{
  "d_model": 640,
  "norm": "layernorm",
  "tie_embeddings": true,
  "parallel_block": false,
  "batch_tokens": 131072
}
MLP neurons of a small language model. Each row is named by its layer, matrix (up: input weights) and neuron, and shows model dimensions 0-191. Each number is 500 + 50 x the weight over its row's rms, rounded and kept within 0 to 999. Numbers have three digits each.
A block is one neuron, or neurons of one layer that tend to fire together. After each block is what it responds to, as a language model described it from the Wikipedia text at the highest values.

L8.up71:534489552532447541474412498449448450540521441555451476461510513521470478502652579508519506523494480481590506451505387547495542507514502529591355585562511503538527506539453543494491413515549521423484496529475512519502449492584525464566601513523403453486571548426490472464486614411476480531430451383515491539505560433458547428545492506584430477513526441506451503527549463612502470525503508500500375397405440486491469525599447389606537504482508427482447485499503555602461530453494433474452503450536490474525577556485448416483487516556522407561495586508394510526553538515556480499
Description: Subject before verb. Sentence subjects, or the word or verb-piece right after the subject, at the point where a present-tense verb comes next, e.g. "He' currently' serves", "the system' comp'ares", "It competes".

L8.up1617:443526466460497582479577469607540418479473569512542462509465604549540514601487545449444424452502482526485536510496424433453406420508465440510477547452464471491475559521495535445465480454498510481573484462400431550580478527535532440458572496489427533487597530497540472515489534492499476558517492573560495523491565580617499453517472421470473571492509414473507490500536533524498440535484583383447461467449501515558569463445640524567518422433501558575539491403574554473482490510509435481446464524523514535497434440490469577406496572533531503440512487519550495516439473476480425490
Description: Music release and chart terms. Tokens in popular-music writing that name charts, regions, labels or release outlets, e.g. US (Hot 100), Billboard, Eurochart, pop radio, label colon; other topics (elections, wrestling) are weak and scattered.

L3.up242:498491487488497471518501516452469508522548524424609552460476517504513492460483578541578507461498541602445526559454506458539470466473530594548509502433444621583484520523549495505597413472479586495487434507562466510581468509503518545453591426430512460536363536597502431502480436514469466471495495415438542458508498534518482463533528500548485465533592520509509510565558442518523539499527468577499457473378479539510596532526504536487504544481490475552470561525503462410462529507534623535442537477480600586424491511566525421508490467425516454480479533613460582486550459510357564584
L3.up377:539507461546543473472408544446465496440383472463505511489455637528435445520638585456506491484557436548551489526547566515487462447472422500499473453518514439605539590474456539518504525459409536528512458482502521490628464624469482502498520504434480496499510455507567465463496510523465481489480467451482405548472536512510415383510510423480552493610554402519458476495574539574566489615481510529541452532518523435549524473455491562434591472488404458540513572495442564467495497452564491583380534574478571548454437469523477465536458440494546425594436487445403530405584480487397528529
L3.up704:478460513556476486510522519545514470443491514495541445476443490548500551497388515500514524426510473635445573536440515516476539508512518538450397462469516472464480515545508573503503484608449548530485486503450472443560449456533485509528524465494446507503389560393544524473540456432558453565514567518554574425528553624457507496543492498518463497460484533519435415525581477467471468449439424459526542515558566485536468509596503469450581475520465504462482440542533581571468482458411516608517524406458466528415523586447513425530487612539571505495520547607452467567467455463507474421
L3.up864:491502565449504525531466478509509453536359564599498383494502465487507478584477477490432548482478371514512462535534383493560463527504518462452407406434541517470532532456463498404451536496477479545493464501427496441544533468486470424552495467410481473461470484593533581502510408496521628536586477555464523527433471526465593487529532555461455536434524459536552454448495488642423501474443517551532445504497524502516499458375549540562525425468520549501472503528576616572493596463443514471537474506388406585434501539537523495431510614550524471516435450531511475519524433474613443540
L3.up1424:611519529508581572446423504525477600534478606520518480509483470416568601417496464429395457403426473482450456476516504387548507528500444541514421464465484420502561601587508428433543565555421478647448504472431488402488582467516563568524500500468566481517426507486370488480468466462499583476512505456509521510474499505522489452553475482519500506528485492551557559529455516496498538470530421438493444547467471467482454539461532485439545442512489426477589496480586430503523422592539566499436477601565395505464503586473509542466498464537482516467499412482567449442526544504521437495
L3.up2089:478513535520537565486511337524507511490476495546542516541444512520536532559497400505511478444496516499447469555472583499486479449505538368441493474417460461562406516441516577498548497458420538525482469536468511459524618539491525497519494599404509446409456548527466491479480505533476580523512559539478480562481503463438607494564525504514534451505504515499589408486496435515475540526505447457529462487510503592580520391494478566489471418568542481468491477596603537451455434472449487598445517431491539603592493525553687456480453491587513584511459520485494558507535451457517482462
L3.up2360:557455489498443525519519617480448454552388619537509542530539558559470435442415468462568513471542444572478470573588483567449500471456521437443503523433518505492504596530530395448547488643492523511590514528524480537514528505465466542528494510390495496454464505481476484418471478463478449554576533405522487503562422511446469476479472535465541527510430495538510589486428559443475556564390487336534433535434494596442506455481466590497547523509562417490469526503513540533572525614516440496443475524523435488482536500540519488572597453445534602463530510534421598435485474430519466424
L3.up2380:591488481476585568484413393477479490550449521481462522515425543459541555590595448573447489527457518538498508504483478574530427582509523497476529459558578534416582494493482476499560536438515486555470486445548530568474501597473424466469436488457460527556520476500525508496439560456495495538651465494468441394529500654453485454523492472479527461621549450507465459606512451586546504534541487521477520569579503503511428465528574544474468532559487424533459467573410385495659588555520464550480510560570584528470609446410488617484511518552523520520399510486568533475535502460477520475
Description: Narrative event predicates. Verbs and event words that carry the key action in plot summaries and historical accounts, especially killing or finding, such as shot, found, disappeared.

L7.up699:662547448447488491507561532488511502515540526477594477572446454499489540483524467508525479358478373523505503478532528511479562501507467598388455453475569524536507495501566491554395466516440567481509402558533574406547503562489490537425470362548519418570512523571490511507569476472568502592515560490492551528536413527517460446568528542449482503511514435529586427502494510498462471542501509523497517521470487405509507479469504458522438452438489512513511507579517474513513618492460519374506531516611456503473435499447569524469566417540493537540433377490529493554488490604489514526
L7.up737:592527627442495513516482438465542503512509516518528474559517574506513474564511459543481570452565489519409520461463475579593457501510432495466479529492454481481435417497552521505460565534483552542455432523519502411471550450508461490530606507521411541482485477509470484508412508523532479473532487530478502586589504446480476471480499570531474513527568519474434498483485454534517458521429529506540448499466452516460472458554492436567508535460533536539484431490445496483521520543500544403481423532460503526521537555465460505440483592568528567482531461539559507548556527538602486492
L7.up849:448497557538507400482510413481514539432456496526454526502498504490479517563470468457482518498432492412534455504475530493494601469476528510382536448537528557524539523459506335447557453594593473457435603469542506458534488478517430504502544379491511465611451458415478578489476530561568455553506577474570549476517486441553562522543471478543599515435356475529514540513475544491497467487523532415540460502560424475404421576598443400452467556508539461590608489514486526398536405525535510456540587536547477507585451581508513475471482498474479429547480504581501536441538523489533517473
L7.up1377:579562468532536443543535545482407538502478550468536534559469500497527411511430575527492547512502576443533461464437474405509577526473534561521383439545482537398553475477535523546498540486526518526486493594678508456538491461569466503465470490480481487525529505538484598520548462499563480543491523441549561477516540561439471526464437522486476508528526444531542500568519542483525570445494563440517493414607348531438494532517529501457443536429509451456559404535467527514431506546529382484556546571528532430524571542506486563533533554548606557486537496560494432379471516537405464447
L7.up1673:486415438545478464499494392484420475524573509599558529479393489387447475482534582594560466376487563573477456552497495473537576582509399577462486538508481499536448505478489537462436432534485491530523614547507454469530479468536528567511568466553503464457507456408479599485481499490516517541506601565540556506489491479498434523434469516523521548352404548465614476449492489461518529522480495457489497401574493464401413588447491452436508471478531507458533448479505538493507509491498490379363469508525527401501463600472483494503583556480440484484504551576519394604464492496499509377
L7.up1937:537530449507555617439515555519573405569490517506419536500439618517469550454510523465513559523487458632486491467413456490480477521546569517480481481435563494521393560428456506593525502427580502545485630463516508448485561551593503491593453453490616460515472514445482442484438438574497526499560478525538413431435542516569500541465550536487412506482415450550598512563566456468538476516526521509525519501430513542421450480393401561450535511511484395510461460453519524524557448567548486492508531458415520433537500488543504514506498445458497500433498380596535500541504599538483435473
L7.up2194:528538520458531591527512506500532387509488546549529500564436542466487441493430507503528543469531441578526559449547559503489495546551452478499490539460492477471460524500516517491521497543473464418562483454492499442516422526521501455399420484507528568471476506479511425490556575635536478518532439557529591493516534462492568497455488528448486561458548548515504456510553519409518477476539502529588503549592441487471513514423436528562414525540541420497569507541530627519516397529479446482410577457530555539528481496500496491518618560495481497439556523529423443470479524444530560462
L7.up2447:580514554478538477479565434447431464502472509523527495583492567477515445493491510566470492479531522541468488412507541509491514513511451550484437599443536507459506509474543537520378540448467541487487455524546427510505529483469510443453443426594492480502477466451393581473429459467472542538568505486488601499563560510555481511474487451448548539462528525489493524500493507551476542473509581458504608471449431449516552511450423489455438409532469592506476513460466508459501568503459487423431579558556483529596566567341582528524412479598491487510523561478500471525402537567464445453
Description: Decade and century prefixes. Century digits beginning a decade or century in time phrases, e.g. the 19 of "late 1970s", "early 1990s", "mid-20th century"; weaker on other date and number tokens.

L3.up912:433555571488460582486466518482381383424436598462467596579639524490507463512494501478467456488423490403563447518476537529505564522527576568430452475507482429596558481438480517509500447510497485494572611463440446510631444470438466515577489526611457494514584491564467562435482488492547460574476463483498524536563513613493458460470534521453510576509542585477463604471453549466542460386517448486497523428483483536477456600509411507493491502447487445542567569519461640577476582464630499426492523377500486480508487542470548486537521421433467510618394544500474552524494438476571504472
L3.up918:445516457494528501534454516533517469456505478439526562545516459519451531497472516444482555527607562518457527568502475513626488473513461490429523513605525518602469452508414584476469385400501585613443547474382517496512487512478479504546488564534494519503516613434491516546543558475499558587496539439471478446514516554414495557500533576605451494520459442540556491536495427460467585420494444450584550514424474471472506531519480483494483405484556508503457589491449475592480435471504540428552434405582519457508459489481469546462584522493485478490492444561431458459493417590514549614
L3.up999:584417539489626490530473528444453511482441480466500496587569419392436514480378475476428529497471491518614524491478460522445444413510491515512433494541549517516443487559465547484543443479454550473489499543511471520524436497500461368514557510538585529489500523517460539584446549521511536492483545576579600470467491496575449500497552503506446516493567525570493583565485505552503486493493468520486564486431583454570464470530461528465497511473467471535426539566437456495490399478531616545547455405504481450533502507497499490524561482530492505580476580592453470581667475534601477456
L3.up1464:537524459432530505481584622439451439501504599501487512543411504511401437540465504476519446568538529499574511484502473522517509470494550521366515496492431428520511507447539480483525522469479495510399542471586443415561544494489537509449559532505546452393511499552506551475472459454545503457502578467531496543473603591435461487521484457497547473454563601557453472504517464535535446495533417487475445468564493408548468576565491476519419476404583497460522527537474606527520462581421512522462506377484460473413484492475473520558504619510545465547512491496475474551641424542657482468
L3.up1853:565443486585526356594558506514507553459517575488536574495531552425512516530392454564487503531536504566435466544433443510544581402502504518448454546528438515447498469525552491475508431434477458620474505496574525567528472458466587495456479540493530554568497537499490501540481618575579480479527406526484596458499508621550513593495584482502434451453524405407482406488452510579526473473559445445525540525471498410434590501538484556447514492469558432503396439464503498491539531489456478498475446428519507486628502586527508577573551459433523466524472426506474522443596528528497435515
L3.up1916:515453513499498453484504496474510441408519522563459549435496486451453463461464579529558427400499520546541522566477499541476556649578558533519533553507476537520461500427487533515501485458435481630467566546472479467506592486457491542475496503536456477502578592475388448483542562467541503513508522529519547461415509469478534555441532516475529451548521547596436592498506454499505499437479436497576510473439540465480454436493359489489431461506484536421451494518460522494478477579496557475427555449546399567475523483567488518491543514442450504590491470410451539455466491536432496504
L3.up2154:588504460533453537501466493408593434462433551465507477559553561530428478451443414538406494406517529489522522455497535458504513575528514588470430524492535478523569503431507532489498457400423477590508522470460492481582519446495536382497528505441531481517607472457501473562455551610389515500531540450582491592526549522482316614509494528511446515461458497509562577563526539456455484544535453508559562473416510479475529484510473518561465482567483498468540511527539545475496465538547495484536512492632522450508521490412496501517466503516488479465424404430549496521507503463470515450
L3.up2472:573486478420427505447456502473427500509495487482480496509494425522431514472529553535462512533457524533523466430514529532477550497562521522484504541575453526440498458497493532437532536496569502510429518431521519410580554489579437464466452479461512521516470391461474467480536516432592534606533550459559569455501536531501454520516490500519450439485515571574572422569441460540554473399552484550510478561527539409548550433531453495491435418496520421493471473550495527556576484471411463527518481441565549447507582448532476480579510461565510388539487455448521439497512519386615445440
Description: Time-period phrase continuations. Tokens inside time expressions where a year, decade, century or period must follow, e.g. by the late| 1990s, end| of the war, 12|th century.

L7.up464:491494477473522591416610405572573456523558475488537467483493524491536519431484456537486485516530503557490514508523488471478482409464418559459406492439503489564623544517471562499484549460539580480558572521478461481541470585529401549402526440380537518468552428596531496539469475467587431520551507564392591537501543505531508492438465469521513508540501392549508520569512481602528434532477505458481500464538469524542489471498561516508516509469419523513560568409520559472447519496577575525471462538575508412558476454470437563483444544515475471497503518475507436476470539541462474530
L7.up1282:541513491410521542453548562468526551462558501483604476448548505499487547541447504587423486382530485491474607538503450549611477484536552531482550547483528451410498432425523534502568547517496496539481510476407538505516465519554542491418458462487458530451503507550551586573547468441474515466555440502470381577531569475540524414412438579449471498522479496353451538483524530478480580627440466476435549448535524460521460520542476507478508467470516588451448565432439519439551455474437482437425522469529537534506406490565554465505460536483472493433525526540442447597515454417497512571
L7.up1490:564474540524507493485541434481442485505574500544511418484393442533492426453559534511494487481418516486509431562511449595478515484512422493517499323474592486616504516497586550466435530610487500555562444518489461527589420458443483476551452424448463492511589502545510495546530473504452478462586524491451499476462485516507525466498445467483489608530606528510551620548639525491488445399448403582471510507465434473530456437516449522509469518516575507481601436581499559481564384445541479473589488504535460557526378442439544524526449525464431520513491456463438548517599521391540489546
L7.up1756:407498543461515500527454496508523546531493526470503453561453457515543466424399501433499493537489531479536618507570537478424521451515515512463488455547567525499478438567459498483556447469549520497459618498556496468511474486505506416479422483509475544556507425446399509579548551493457491511496532512511537539549417444534525511424465490482501494483468639435514582513549516495548569522495538484472541520443487578535504437523556466335555508479611467463586508540545518574553639473443511448464556554477468463600480452422488535432534495385471456521490420432485518470487554457447399472
L7.up1806:546537438554574454462530507543565487532506567489479479570393524545536516497568426627548552539539512539467526504525450573511411501551526542516573480474595614480506557502513456457470497420513563526447531507460573435546416543507579479449426518431429530504526537519506492640585560531499489524436562537459498497438482534561563390441524457472487497459487460540500503539586439637509428419496530508452474550524504474493529509444446485471577500493468448535522515508471489441459514479553511476490483577458509501431398457409450539565421562518537494580501495599479544433480541398405553443
L7.up2044:546576454435466489494556532520502442496527467573529509539529441588481573531594456470532544451480510574508499559503476507430497556514434504478537462537515472526516505556427503581525479442477422503572472483542409467503557444511501454514426508495545495508465443475560466546476522554479403532459584489447495477534496657416496487443485488536528444494476562614376525594534528510549496531531530453410603555464530499575435538586452529490391429573451380584431497468451464463491520523467367473527493433493520561558430460431441539520436551515496554537495444582469429561500459492567520516
L7.up2339:402470584518501544545591454497509441559503601475633440555579453586516527490467510430515524545481628554525524501466552451500553460487450540477549544541536592465382387510523541531503521505408539453509484448491605596551517502480551616415570469548480480413463535535481486508524498546619482471476535565428471460536506525507493450426502436419426420465498495585538496469494430516527563524492519440448502578488499438534453512544506488533480515436448513483530427543538536476510502508426453484507495406527440463494448487487447555569387445563627515471492509412504493536460516486599411545
L7.up2373:571446506494570456467494495567557527475528557457511486500488471489524488480480455423548534450527417500581447549424456483532560445499374481521579503583463605448493494502446524538475382425451483480475504453500474472489452605524488427528402504480455533522560512494532511554489485475552475555544453476508491459496441570611586511559442482605470578486506416531498574535468527503572466569478505550434452496407531491535465507485439428582579537500516519540434466571455467459559535440568495437454440495499540501539594485509509514523564481501444478504494520510445445509504541441478427501
Description: Release and region list separators. Commas, pipes and place or region words inside music release metadata and lists, such as "Formats: CD, digital", "released in the UK", and "Labour Party (".

L3.up784:525519550502519511448597615559469538491474438552432485457470504447366420472506541588491644425485542503589454511557495529450544470521560544535496596496524482532437484409526545431481524452454516545533536556536479579523502502571424424518503493455524472463569535480584434479449404463401566523478519448490472565612504527532514533501557487455452583439508509455552559559491516425538523516470443536468529577541391438517490501569387517556395494550616458410496459495523489448512612502417458484513500508495507559458506440510438522550510531543471474540513496434407574421493375447611529543
L3.up944:515408546527413509476564519458531553530471442543457513475510479368567433535538515448449477499516497536499546478527427536503576510447424554442439540545480486573573559491519435537516441517415529519655477496518631480527418496526479485501531494537493444438413465499517470554471490473509505555506492462502516536520450503537546483500467501532425534440548538490475608453354461500492455459517550502534485568439403502501613512496535452411416566428439579510506543459518425486538466404449518441563465532517373665473505561485501471464516425517492474458440471437470435430574477533470504507
L3.up960:461484565484523535525486451430512498412544423440496445490424484584525599416542524572511568401482529448478476420534518445588446584476484455520543528559581631524478408442395548508510619574478516585404478566470537532532536638493448456606458533509387485478443557476459448599483507500422468457588560569510568581508448555509559581586423534508517558539542545572543524504421490528517486419447621609539527506575501403518542475421456480469446447483462466543470446475435448455494475519548570531477482502533449449563574412512438530551506515476516486565487400522442478481436411485480593527
L3.up1188:512491524475590535512564484448545555452494496496481478535396510517519522526536510531497469522498519628479513478529467508588466465530437400391449576596481555483549620488509514574514418516482450498577520394498555487570468455526528482557464453464455456490469489450461433460478495547457440494471443442487547590550551529614559538532517472512477546443423542464539490524563540435548453477516590475458544578484394520578575543459509515500566510438491551465473426470533461527440485440499470552495504443618475559544579428470471620649413447407463531404616554501560467464477372459411495524
L3.up1484:435487511564509475579465468515538495457498509489481502460446561568514510387582457541429535511480545468506521518433451517399473516395439439430509437513577640494518565444409549568490471566509422485512447472468555507534457490465542368465413567516494508506515447497521520483515479460490469612468500365497569469545521554464443469521548579523502452552570465577475460538508520568560468499402476508480610566626531492494472551568441534553551511509428489576513513486453455620513586407444518533405564430520466610532445438579464482560497493534463511435491532503508507483557489534490480563
L3.up1561:517404503470513409528429488475497462415445401475434458529548500469518507438455564578570520468518555408510431566529430508497550489547463544468456503601503403587432572503508495480505495532519507574542515462530578484441445540500497498499485615448453539505484405519565485551489517580527510504501423366520497402528361631487478503475474443490442501449555572505470570466522508538560458461504559574478510562519476414536533510438547450507464460405470441442531571535611484523519477491543571511510493497589472542523542506567504496503552500498511511593545526567395471450609437572548470527
L3.up1888:509549536469395490535525459439531520600472483458475479491461547415508539445520590547548490453482495523517540579570426536440531492449475539480495461617556504478481521410472429548504455480384538434582498478524549583541535512570498491498463534498390429480454529560504480542499495569510476532481590427507542579563528578607529521419481561570387473473526578542526559444410581520503483532518564531464533552460527432458501485499469504514403500482466588493525538488439445472492555497417438519457534513510527453560453388431504508530514515552616462521548539524407427414599453427576473580
L3.up2171:440456652495451500534491572523540500421403415520474492474551493456579468442444582542487453464500612483533528534502482550553553407504496516374518544551525527465475440500501473524461446504486543513558451462518535592499558515534510487430499543463433503544532505532537482523558517526518503524455452402504517470503488541486450545408454509520436538419503570492511615488475483499516493494456474428396473552535560496476459488440446522433439522452408619422501564462436480442550551491486484515554446454521470456514596503624443551520436468475432492636571489496437475492558417563489514502
Description: Place names after "in". Tokens of a city, state or country name following "in", "at", "near" or a comma, mainly in birthplace and location phrases such as born in Berlin or Sterling, Illinois.

L7.up5:558523520458470417494515414482461435610501480529497463527572550499417557507528471498388436481463533574462470471484509481513557537574491501424463486484501487506523543455575547347416539504549565604515420499438680519578498501481553548569497538490673479486503403558448531461460428568525517476607483479501575414464519472564514425519482526482536466474497499504537588444604490503559487526446505462522486484500534486590502516532480518461462431528476481549455533508490456480476494483509522540519509508531496451451428578550562424431504570530571436529527482457521465532399589492569576451
L7.up379:480536488521501535533442489512463502552488552482509519495533419507429573505579545536478468531443434443487539472510472603468521532441472496506389519495484460553490479504557494463498431603527518454480395494566429450566494526514514497518515499521410419527516479501540511513514501457576462446511541534427550503457537547466483421581515473565481434508562441555508555569494467568557463452491447510493494398441450395534459430583507436567474524510484423568457457536476585552421539429475527499451486543535521549487513507468474455518534549455507433558517440470404469519523532454558446581
L7.up640:547497502506391477424471461507436415453519476606559549478549506472565531476459436546489469474494570468529493485506465559527469530430522428566545494601478494515546549554413477512547421539578491523470563462555444494498497402578540505566537582469514504628596392505482515500520498521577491435525423458497519523493481453508497576451495541535475455440516518581571534593446564507479482631445565427479488489463470572448474532495475574508517496411469543552472599622495519497495528540523447594544562535413589435514452530499595457541541486496508441520560520529463506495423548365545499557
L7.up717:508586573598572513466544500506452374590408496500512570531585499550499477496546518502500444532603481579545456500473542534425548545476581504533484496552549420412447535528493432420477449477615457488510390508548470417561453535542472612548522407451400489571446472517531426561591408458453410486499465461574538615470475544521487470526546508551481426553525453448477555500528590462477429512478457503458486499475536404486496469506507472449512464490507517505420498537535514483435541482493506532521500544472527527480521527510545546515492459553504481471380459550431557500472543368514497541
L7.up853:601609519526469448450473513508432524485510469561462469596484482510474602564546528513568455468512486562467516552452506402456540500420477533490477517449565445461530485540455413427616480495495505506527460522529446463555471537426539498494485387392545417539493479458506383550505517570448535501427456477422550463544544443499535378562480487544464523571570457516542560473514564488419547533490450520517557585451519473475537462545525514419454489540490512544418498538573481509462465539576557558485538530511578567441555449537578459517458468466547442407455520556501541478546494486465519506
L7.up891:480468458588421447507483465528569401524429588500450542521463483480464499465528502568488480541574564600486513532522540525487362541381514558480468553384512414534542492482564536426485502463531526395521537462498513556420476480510544480496514497574488528460565408518419460533507526467489536531572477592507450537424520522472598463420520440534478472491468569477493581474496486553517482590615514524577519427465564368490478478548620481487525486509512481461489576566431455509474502526496544526497448576490503566444536455499594479555439560485530460565478526514540483466609524505525472466
L7.up1558:449507505491409488524499524483420492540465530512494566466499490452490500462552515461507543523524602559564552483561390558458480558482511537509479463524511577592527479519447532426511460468513549510361564546460480559525552499442507392432535472461431459496495499419424458517472569462579597462539525484533540476540455521488497432522514477553463461497414484583485469574517510558417450546486455556427374491479380446470485453518406465505459475490510406566436545582499489619516551509433519502578451532533519497475460526490455507546543574549444420537557525592527503473478549428515466521
L7.up2297:551526399476457426530553464345485425545531498582454546491343410473470504506523500485483444493505491453490432532577598541395494506523557570504484542431440482536486527570496499454421473530534438484546487428477406498535529501489471508463544501477440557494517439472493479519413421520416496454538527456501534447452526505562461445479565544517496460528507356541523510526479556595524399558569506511506519576449559476514476550413397537435611480458529511504462552534603558467462582488466483509499529529473404546511439411523581609534543494605462513550485571384506505537486449524510523534
Description: Before a character's verb. Final tokens of a subject noun phrase, or an adverb after it, just before its verb, mostly in plot and character summaries, e.g. she later, Tessie Bear, player character.

L8.up932:473569481521568526516551502447534461538539456419546407399447537510490525532518515597468473480440566540518601564484491505571508441574508527459489466502509504502407591434473515536466480572502580461434505504547510431499513502493472435536558500549543611456552412490514513516523542504547500541433472542552494544488546529526506567435509475412461502538499512550459476465510531499527490545483541499548560544546435512302447542396564436495434397530448536545455516580464465565499525452491506500432608493455506474488546478580504447501546496621550510412427518447521536493532528467540472535
Description: Football match and team listings. Tokens inside sports match records, especially football: team-name pieces, score separators and table cells, e.g. Manchester City, Stirling Albion, Qarabağ 1 - 2.

L7.up480:578585461570509554585522555548445411491565558454477514459419488555579527460609488505633546482395532526507546539488490489590429524525541486422557588497488431481568466515544493522557577543490465460565468432597386586510488539472515488546509591489538428590553531376506484436553470456537508485515518563514507521451430433542484525460495519450435454508525483443434575573480522503554492527422531486452406610567571557452493536501494555658508500570437518502500491584504393472534425472503553445428525427482567563496514465491627549554466461549513518419512474390494563467541566450547405452
L7.up572:436546507520543416433615497506535388578441423479554500448479556471495491510413519570470449485344537515453494524448501463485501489492488512480492554446494474477479529392451508566552549587403551481539482463564413428539487484488397433459478494478494539459551463535526450560492490545516428457513514554507573496482453523453505543483462481469511471531498466468456463570542451550482453498539578436474519504505540458415492484523486487457500487504423595458467563532550503420539510480522444531475529487533497456477506413503554466514487475600560510582544498396450538420530596443411432527
L7.up590:293480544381345501546419547494491517508520512462610486502520509538524479499563550514599450452412494488556471453529532434536507582436479490483520551510461429587512529451480471514525552581505475576550586552492468490489436503465489532477541443478589427612555510461570537533525606485455435490518526478507562491507454528450397566521535599548501551546451459471512526466470615480565455500545442390462583485507539453482493456473565527447522471591461442467512566489477510432488503527522475464485442476562510504495436518498442487494473501477571543486508448524532577619460564502559486462
L7.up767:522570455509474571533585509493468511482499489533525486540470490574545509441527520541543480495594545551514559507430502534497472490517530584418555476404608446405447527452414517593548508433470522453395512470457533502575607560506480563466521418544527486577471522488504432394525488487517439531419585527445573537554533552549496524520435461495547419526412474515445542593506498427467355518454469510503523454589505531490480482585511453537569504574536466400368429431470524549429531484499584547483523445525454540413506464525502423457495552532350501532513459512497443523469491444520498436
L7.up1669:430495403568483497462496493471453548468539541478533521531484512570492462505556396433451626448459557549440499559519537498547415535535498511476483519504433351544500496445479497498484535582403553371440479478500513534496503452536539491519571436506524525504428533451565447482463549475619459572436556474466522513515500510495421556428481561568507536441524623546467540520463553475347507572559510491507499446578495500542579416449484449551473572508485530532422545454465487431447438482459488588569504442495527490519400489430521488447549519467499581473520409537352520475556546465521492391
L7.up1965:393446511486528490546537453423505419494504439419602500563443555487449514482443462506511446586405488447411514650476625499627487528493449507522471481340529439499447556421427468527447480481485595396412494423485468493507481404455504418547515466650487531517461533497512557562480505517577537445477548503477610466459522612527521508493406467543437433488561418531465509523549522443549497394475515492423484539477534529493564492438444484501571496509547598541514472484489452466422488524482469578580602514463471476558511463580474476496500520578493468520614370464499525547502564482497445462
L7.up1974:457541603482473521465568502441541568570440487480462443471454510440424526456508440517419429483531595488509480507491462432482442474581471500421538511377488528496443532443404484501523475563537481555486466518493450436561555561473528511390540491557424468535543409493488515449581473560557412467556598523518527435482462502506552545438514556474460455530490519511476543500514417497549420423537441393502560443480513508506553503509535507504560461479540547535462476532524379436557447484522482571477491547501558497498422518555532463566454493451492465508485540507502508585527532492511588467
L7.up2356:473475499546530605515541533535463447501450470500555472566517539503481488493491476463419496492446454473569477468481455495543493498498434422501474418509334487451528568421475558533670572436411494502508538428581467590501394448530530491472548473530497496673510507435558475467625478524498478559458581607450450569532447486404472489471472549533501434418490535385488536613451565513575459571461506479508516605491473479545522445480474456494541570526575491526537504468414521445461479518506586434485604468446459547488431513526442600569446360581498454515504452421485605536566527435521509476
Description: Before sports team names. Tokens just before an expected club or team name in football and sports text, such as table pipes, club, at, for, and, vs.

L8.up2241:591540545484523527486566505574507432548524439564469533444498500529428413487574631517464483553478554612506500449492403575534526553528548492447472487482461509519544525526432452553342390484438562518483457497502401415555497518462441439487430514530583521567501512523385542573538507477419533478488483463506528506544452500420413517556435493482510522428577555559461438547485482488570462477407510508462498510439486447465543519461555545503447510511507454455491468418475514377446437483500409470478572513462498556481588450554604542535498423463452446451443423546437412520522446554560521497
Description: Mid-number digit continuation. Fires inside multi-digit numbers, mainly on thousands-separator commas and decade prefixes, as in 2,400, 10,000, the mid 1970s; weaker on predictable second halves of fixed phrases (lower-middle, cause of death).